config.yaml
num_attention_heads: 7
norm_eps: 1e-05
positions: "rope"
rope_theta: 10000.0
qk_norm: false
init_std_qkv: 0.0373
init_std_o: 0.0463
optimizer: "adam_hyperball"
max_grad_norm: 2.0
warmup_steps: 332
decay_shape: "linear"
final_lr_fraction: 0.0
batch_tokens: [8192, 16384, 24576]
train_tokens: 159300000
MLP neurons of a small language model. Each row is named by its layer, matrix (gate and up: input weights; down: output weights) and neuron, and shows model dimensions 0-191. Each number is 500 + 50 x the weight over its row's rms, rounded and kept within 0 to 999. Numbers have three digits each. A neuron's up and down rows have the sign that makes its largest values positive.
After each neuron's rows, "fires in" lists the words (lower case) most often at its 100 highest values on Wikipedia text that the model never trained on. A number after a token or word is its count.

L2.gate456:542548507473483594536529478521511551404456375485400465476463488440493460481496489423549373560524421483437500484498482428467414547520474471508383562559610407469524465545523463530438529511538467491490523547524463543431462464438557454404511568560483499494465340440467423535494475459476519551500555540529477537515453489536575532457529498494527440446549553471450462534556571589528444484547482516538519441562440534543541527534530515514481548445411521509441443493510448415530510507506557501551417467565517543581469427620533463527486433438449514600514513390610483513540459556429469483
L2.up456:484571502545543516482566485415470470573478491480469545626462468481529462510483541549614501563377422508456539527529551475520521552550492503575451481462500455463441445526604516554442652511507462503360546530388439526500433480470392516495407506503563521466495436434439435543501534500433557598476432539584467501469531489510484581505451546425592425521547552414506449506545438461440507494548543495539549519530497533481422625524467535477514495506473479599555441458533634506510479596476484533520562495489515533561552382588509533437553542511513529503554527418582520491526480466455506496
L2.down456:581474542590512479431495495528303543498440548554537523465578453417552497602416527509533473471493478496491553609510544483498551424568486554525551456415482486497509511543478535492444487500464542484417531568520505465564565509514496371511467525439524554525432479483474491492448472506458394467448560577539440467477459526533449508528535453492472447546477538494488576558506433487456487476513532555355510556506484541426503489533422424479480424481507442578520574485479482485461519542454521625550491442489483476545520598513483543518502373525464561545419559507551566555511539542480505589
fires in: "as" 25, "including" 16, "rule" 6, "fall" 5

L2.gate192:414512476535560452493527394526501532363519484533495429478502436471541501487505513467409455445551450430472516517502499543533496447491470577573508524493524483431526480614646459439494494463532555511474459508480498462457475543511437560464544579501564494547535520532590565404498496510451474530531518358511395530612510441424496581511461563638532381458460549511486584504555547453503572522539471556477591559509513619505431435521477592474507538464525502509530542503487485515454582482477482414418453561595383426493503534475494492477561466390464456545500458437535551489531479547494516451
L2.up192:551608472498391440466469508462470517509587511466505549525486532495455537419385431560489427455520589485592503472486390478420517429475424552490488496602502512521545476494415531577474548407482537551529541610552478497427537395529547597423575512490436478445501537523489581521528536464472497486456399529431459573510463618496460439463506566481465512482473477469434519529490434578492464436539510448505566561509580517513581483514527610417486397490505484527520533510453536528471486456500506526473457453511510464465507550437440528525488510465558538521529548431522377535492511524458572503
L2.down192:508477514498489509565476409492543442484561515452497377509501579535493469442526452545497462538517415533555472569519472573457520484523632481452508516545482524422540497445483518387547509483492500551426474467467463546504585547481470529543481360547472518468468513458507567529536490516534464548505546486533521525537426553541450364565567538506462493518434514515473529455471554516503412455463489471567478529602562434563458524466443488538566368600509542500554553575465492462426552465514517479526486531559572556400488540352562535488533608541553503556538582561454391496529529461487577482
fires in: "served" 23, "s" 10, "serving" 8, "ouattara" 7, "https" 6

L2.gate75:481477473504533567502590514561486539516519492484464439529449486483408524467577529533568404472455506470547501475606453488429467596516534477552506441482385530461549441571474577483443546533487452574474456431510536484497487549540412511504490477475439507568407416564487459512509436579541494500516459451569466527529488415505505526639437485507403569449407613522430449555502442451536453536532476490532531517542476498584528491493381421585486453557536481526497516543416472511483459514527430532437530482430452483552539528469468512496485560489558519501477517531480545552521534628486546592
L2.up75:542528495487481439435444570488576470458523509485565445577522526582494527485470581506547514461559518499472462514577534454527508576532454521500526528540437557510469537562488537472460455547567469455488502452524513503494479484485607526477498612487477556569493547454607533592408522500475621556438552500457503590509501479418398560575546448432461455440542574481517474513559496559500532496465466557509596589478493358584523566437439524484520544569482462529493583473458502542468454386432560409529530492499496419512552501494563541452538498492450471456547628535568521570485521420472491480
L2.down75:514542495503490501522466509431477521452578555529492546523502578495490541513510337551469616398541519549529546428508525523434520535432426603536490547453445477539509524522455414491471479475562540443481588462536459418398500486577522492411523517468550576480518550470519594504542373541449495535454522450413473561537539505482498503476424523448528514439538522564445446505511404512463498465525466463512555386500452547395452452481492476552524555589529515505513532516540543581508449440451478518521573450476469509499458525521475541425520601544427484451455451492590601531538528576538438537
fires in: "also" 77, "later" 9, "again" 4

L3.gate215:488483503492504480524500437469477520581397536443511449534497455497546440479492427453541497452474434459554499503511512479464547596488574461519496572395456462525533475631433578551447517491506507539518483558563448493479461545557498355489459580417340414574553521485494430504518469404498509530550607493458524501505470473508537483590500463585449534507487611473556550545532465493508426577496494498460586503538513517440545416433533604599495492528505578467547448530493555496507423576512587410424485551521454469475531462539546560487517420475525506539500411573506494474574453558507482534
L3.up215:472452518498434570505597517554474538554491468517490447467437469467565534617485572594531467456480464482482489518495529454479530385463599616472524538446421464579565510502491507485465478524446557540510456491476430541451522468439551424682527540522443567491458502577552510494512440562600423464429560499463563516496520615473385512525593560524493564506395510586443497403489498443420478495476450463447546515445458591493573451412494512485501447518465458510458511546494516386585426483493562508436523504491534462454538486485517507444552411570494501524611462538497540556488521557469471510
L3.down215:358481551429496483496523506482456438540413470495477576507482493459667443520491514466550582445440560513474544506480509585456516474494542452527570519476499478454417442595575563456429494496489475516531461500488450547490556474499490529472542509501586536594467544462418489483425434500483504496494507560507519537541555535548442522495493448482495460504429472466553560371520570525527576503534455499526519495559391427541553546583470524552518515495493541570463427524538454512522437530476481349551440501461443486567484373578580455466554448550436567432528528615516509561455502494532379428
fires in: "south" 41, "north" 17, "few" 5, "vladimir" 5, "vladimirescu" 4

L4.gate293:527508465485512485532499502417510523516478377552518501634426544488479503448506510550530638443456480614491516530504488487524509521551486456450486549588485473414522487532467541551502552453515425555471459532529513518513602504504595511530453556448472554541486486533524485457603506610587481528541476573501438538617490538517522528535517450478471471533525556494446552558512545459593498549488482648532577500509446517522487481562444549469476375443524514485401481438485548525415586482482531466498492546500499446550594474449572586412516523552435541480462616524452554622492432502539540507
L4.up293:474438497547495472388551469527504477444578483467416481509499490551569544583576500446618497502544472492447472568565516528482563467435456499455441485413478453534512434448419426521488517615466501452445556459509472536493572532421440497511473502539466511466512551514484576560513488556575576546595516548494406442491482486506457473508507496494538500486568552506437466488581429446475447535431521492573596463476448427476498590532526477463447470444508540536601521464440622465507521428438464511447542503436481578511615453429545556449428565664544529558417395497493511498520498514489558505
L4.down293:521392476458415541481571475510550509486626501543540501598540513487522417493528581472515557501481470482572447589603556524465497485516526559509424490531496473558436503424589490462506444453483457545523655525456558464476416603451543414540532503484469527494533531513534515489536411513467422507500472447605548534474477612530493488549461542492456497462601516553434419472557487435424584555457601518558429429437515483437445545473502542495572532519545485468479496505570473502443470512536530564536437461556524529460470444489529526453468518426423604507566579533472503557439455532529480500
fires in: "was" 74, "also" 15

L2.gate604:483554540386458442464396510441544540449564550528566499524529533412504473399441552507538497443449491522487577478489530518386461519458504440494406430492550559470671550560484512510462558540472451497457483512493440542429497580507506397491431582449448480504472528494548563525500483512489555426451470475532484662598456512491518521517524494473515380587445577394440539451530506405485426535481556537494492434494485468501432444515500506432529543494478453400518516525477508367466490511528572435452487573504485428647528546520530513518446519425577456461493522540523530548520480536500481464
L2.up604:493429471550512543544507474590499472519456450432540503486533397468450570418500508529511518508452470537487518508532493484444522541531514571437506389504434477474444483539513542500438463480455553580539491517517456374483420411516493513430589472536562451528603485527566490539530468626493520534439478470487421522475436518504443390534454538568541515472590490423465577488514448441549389489453562541447534499494474477464525565509586422497530519455453455535538482471527538533567591495497540615480520554538495475463446426450419565552445614530472432534488481565465375537469592464567461491
L2.down604:598553607462497419491464483523500558511496489537472488507540548475465470452518438507453494495434474447561497488531435562541490462493502510502584446510502656505491540485502550507597527548477551569528488392473503557553417576465433470424479543474488541468427520469372443535494513466465555468550460544434450479504533468402450479487459509405513474549554593452487550548478506482536516509471477422462504492577372408447563606595482436575492496564522490430549550509547578454478455533493510507410519590483528541503430557499444498473466508406580468458580348528523559520490521478588456506
fires in: "who" 69, "then" 9, "soon" 6, "quickly" 4

L9.gate466:388467528459477501544471519488508537553438513419503561601472478446500460556517564483527601527506487471428430565508543468585487401422507457517515569491438529517545391532480387472609459516536449510501473515471473505414492558548454486415505508467533517517446483522490470528544512467497492521483519553480530562493534436568406416354583412479544536494485569542523477433457462555425444521505506420530518485453547434509489498549522578429551454465449513465478452559544571423515449592461553503598468602443480572515410539550502449508565517559612530461445500485472564528531472451480591598
L9.up466:401440514499474598489473492641536461433476586483480503535375446495433501542562434452493514510462550480494419458544482503541501521438562499533490560539505492582546441556550484405563420571485557551578541405566501510577493474537455502501407409491522514498569558456515473404466515641480526534526514474604480540525506560484525520448417466541392544502571495535644572551417520486427522547422410413451511572489537518528431412466432444530510475491506553474487501511446482540488501465547461391527443505505512418487523529483480520494497444506524465466528489554453561493412520431542496473
L9.down466:447387562461463452478422600511411448538491516439494516511523458460516485478575490513502559482464465505390539584470458494535561436423539448546461555526517503483475369405597525587470534523412578414534465493529481522479508558463423477491498521481493510527480531431484603453401456571583469464484505537502474490468510522562561505382633480479547452436436475569468492371460436509551510505484454433550510536478566409485505569574522519500577409510497472472516539490505512428459445483439501439462470543418476591488522535555427472414514491435507459556574530588585586495447458496471518581
fires in: "new" 62

L7.gate179:490400593556580450364536445537543589572488514571483475557549467524453524459477485470490479585502487413495518517455517489545480554444480551481443469536545554478577519571411502521547497471395513463523517433493481512465532607463518586530437604491456533519574461467488519493614461600526521498484482506503530528487468434498535468429435498399562470476551602493537550529483508509483486492405507514505533493473528460571526422530458527418517548420521477386533542409485503509527583464475517475493539474567531587454540528565555445472433479565507488547499535539527377559524464565509422547
L7.up179:516513499546527535465526577460525397488456496484512543474456471518498424529476438501578534543435604499465418376524539487454411519513568485490568526530509476529530447438494552511547432591471603606504498437502388510490485500434566472544513508508425552450576573514554509426490441472477557481453529538564447554531447590564506403502434471498578521526517565492488553571570417512451415511502460489527502510506388582517581483533555517493504479474528494470455543459609539512462504491461574464471507496437505492516561455445472535510494578493466523482544466427593458504426471465478453529
L7.down179:475523477425468457479557530538474424440490465474474587509428507550454497521507524478557506492499473540604438440489554542479474478393583530453448393536570528510449533580478492390496474391509532549457508495540473521489506559494547493430562360479535572398528465463493538499561514575463467492551479491574471521457418435523478507564592559438527476593479501507488494470486456512503488479543588543480505533485426465378435582483515518500524539511494483535544517430506555438565407509520437604540444452561541411573462462499628548520487502618510494448518499541534471493446432497508470563
fires in: "who" 75

L2.gate287:517536450454535393512427474550475509524523500499534579547481616509479516559387585478468471475526496550504551518476571471475504427503419448520487478489541523489567440541492544508451415493526574419423480455508483518473468482489541518497479580511441455555500549396505618527517551481531403497470466500438499509602401522452484479455515470578476493433500535487514447520477439549507515494455500591461637490435527462543493444549446506491470516476514559514490494443421516560449444448484428417471516478517464480536568435592592511554490486412431570616500534435466557526510567516490458424
L2.up287:572517505596575535464381457559523514422545519492487580455503509417547569517488634484557452500563505477507427525469489461469402502476452547421459494505550489530457519522494429469449474495493493456598505477504427487458516412344523404454469465519526566509401450473480558538474555569461527571491526424517570556495551480476525444512465492469445500514577567454542564602474448505518483517499504411463518513515595474430513531405547501546528537444519429568555511535498507454433476457474489452500486574495506561597468543541559402515462474565529451544472421514501508549514473428495516535
L2.down287:589529479489517521525450491460395461421604517499501444491522529496487516498497469562540521493553475420459472557469411500529518545459489460421574488518449575479501483459437421449552471503528464482589435450463549560495409525472433475477534554548517459550424533550450440414516497565438457431464508403500509411473598480517552423549483536549489495548580435525445469472426436496408520445523453462522359428531420536519539485489452414517546499522498553557518436545551484470338441541570533505469434517464521530469575478482432467566519534480487614526457460438432475510496494559502445400
fires in: "published" 17, "built" 11, "produced" 8, "sent" 8, "founded" 6, "made" 6

L2.gate362:482488520495444536486461537519523521550559543471452532455519600554562478499525513504590491547468530501547511543467578542563555474479639574493446467519592494451518502497535395497476494575495555559514464377543464481532489433498477464587579544521443511529469553465511440541487491513485569550557453476492562564514526495497591516567489581593557594506541507458505599530443464526583530485482493612481555509429409504509538498504409533505538588528521565526479458451447433529430584571493487316514567557391518423603503456478480525572542583494544459490518536485547563517504470591454460549
L2.up362:517447484478377529446543392552457464570393443529478568443499512486479466626470508551517476445483547569523456381530454535495487503486564506516512625451518349479482501482515502475462458465449516562550515491556461506536576442512494414520471581471432514591539455630549559450508472484534566477402520533444483480524457534410471508459452483478449546487586510591464523498514489537447398491415475628505483496438484590511487537480474463502466508523522520472420507576634484549490549520528571517556548445499441514394467511526442532491537546476520498552553618527476500353516579477437522520
L2.down362:521472587571457519476542421550515527605451562436480532489617493476529447559652425459461444454477498512453528467442472494553504477494499358502539482472452516462542545541477490422480473581363417430561487493517478451505561504593508469543430467521490555562539597456494490509532516522477505497537551480506478439467580511523553517551484486551507444523382531508607592453512600467481588525491441411527525506489397544521544471427485533485486522517484518478496501540472461412524544531470463410446518498486493520547486505527442576566387540534465559490535448589538591559604490510491542489
fires in: "south" 30, "east" 18, "north" 15, "west" 8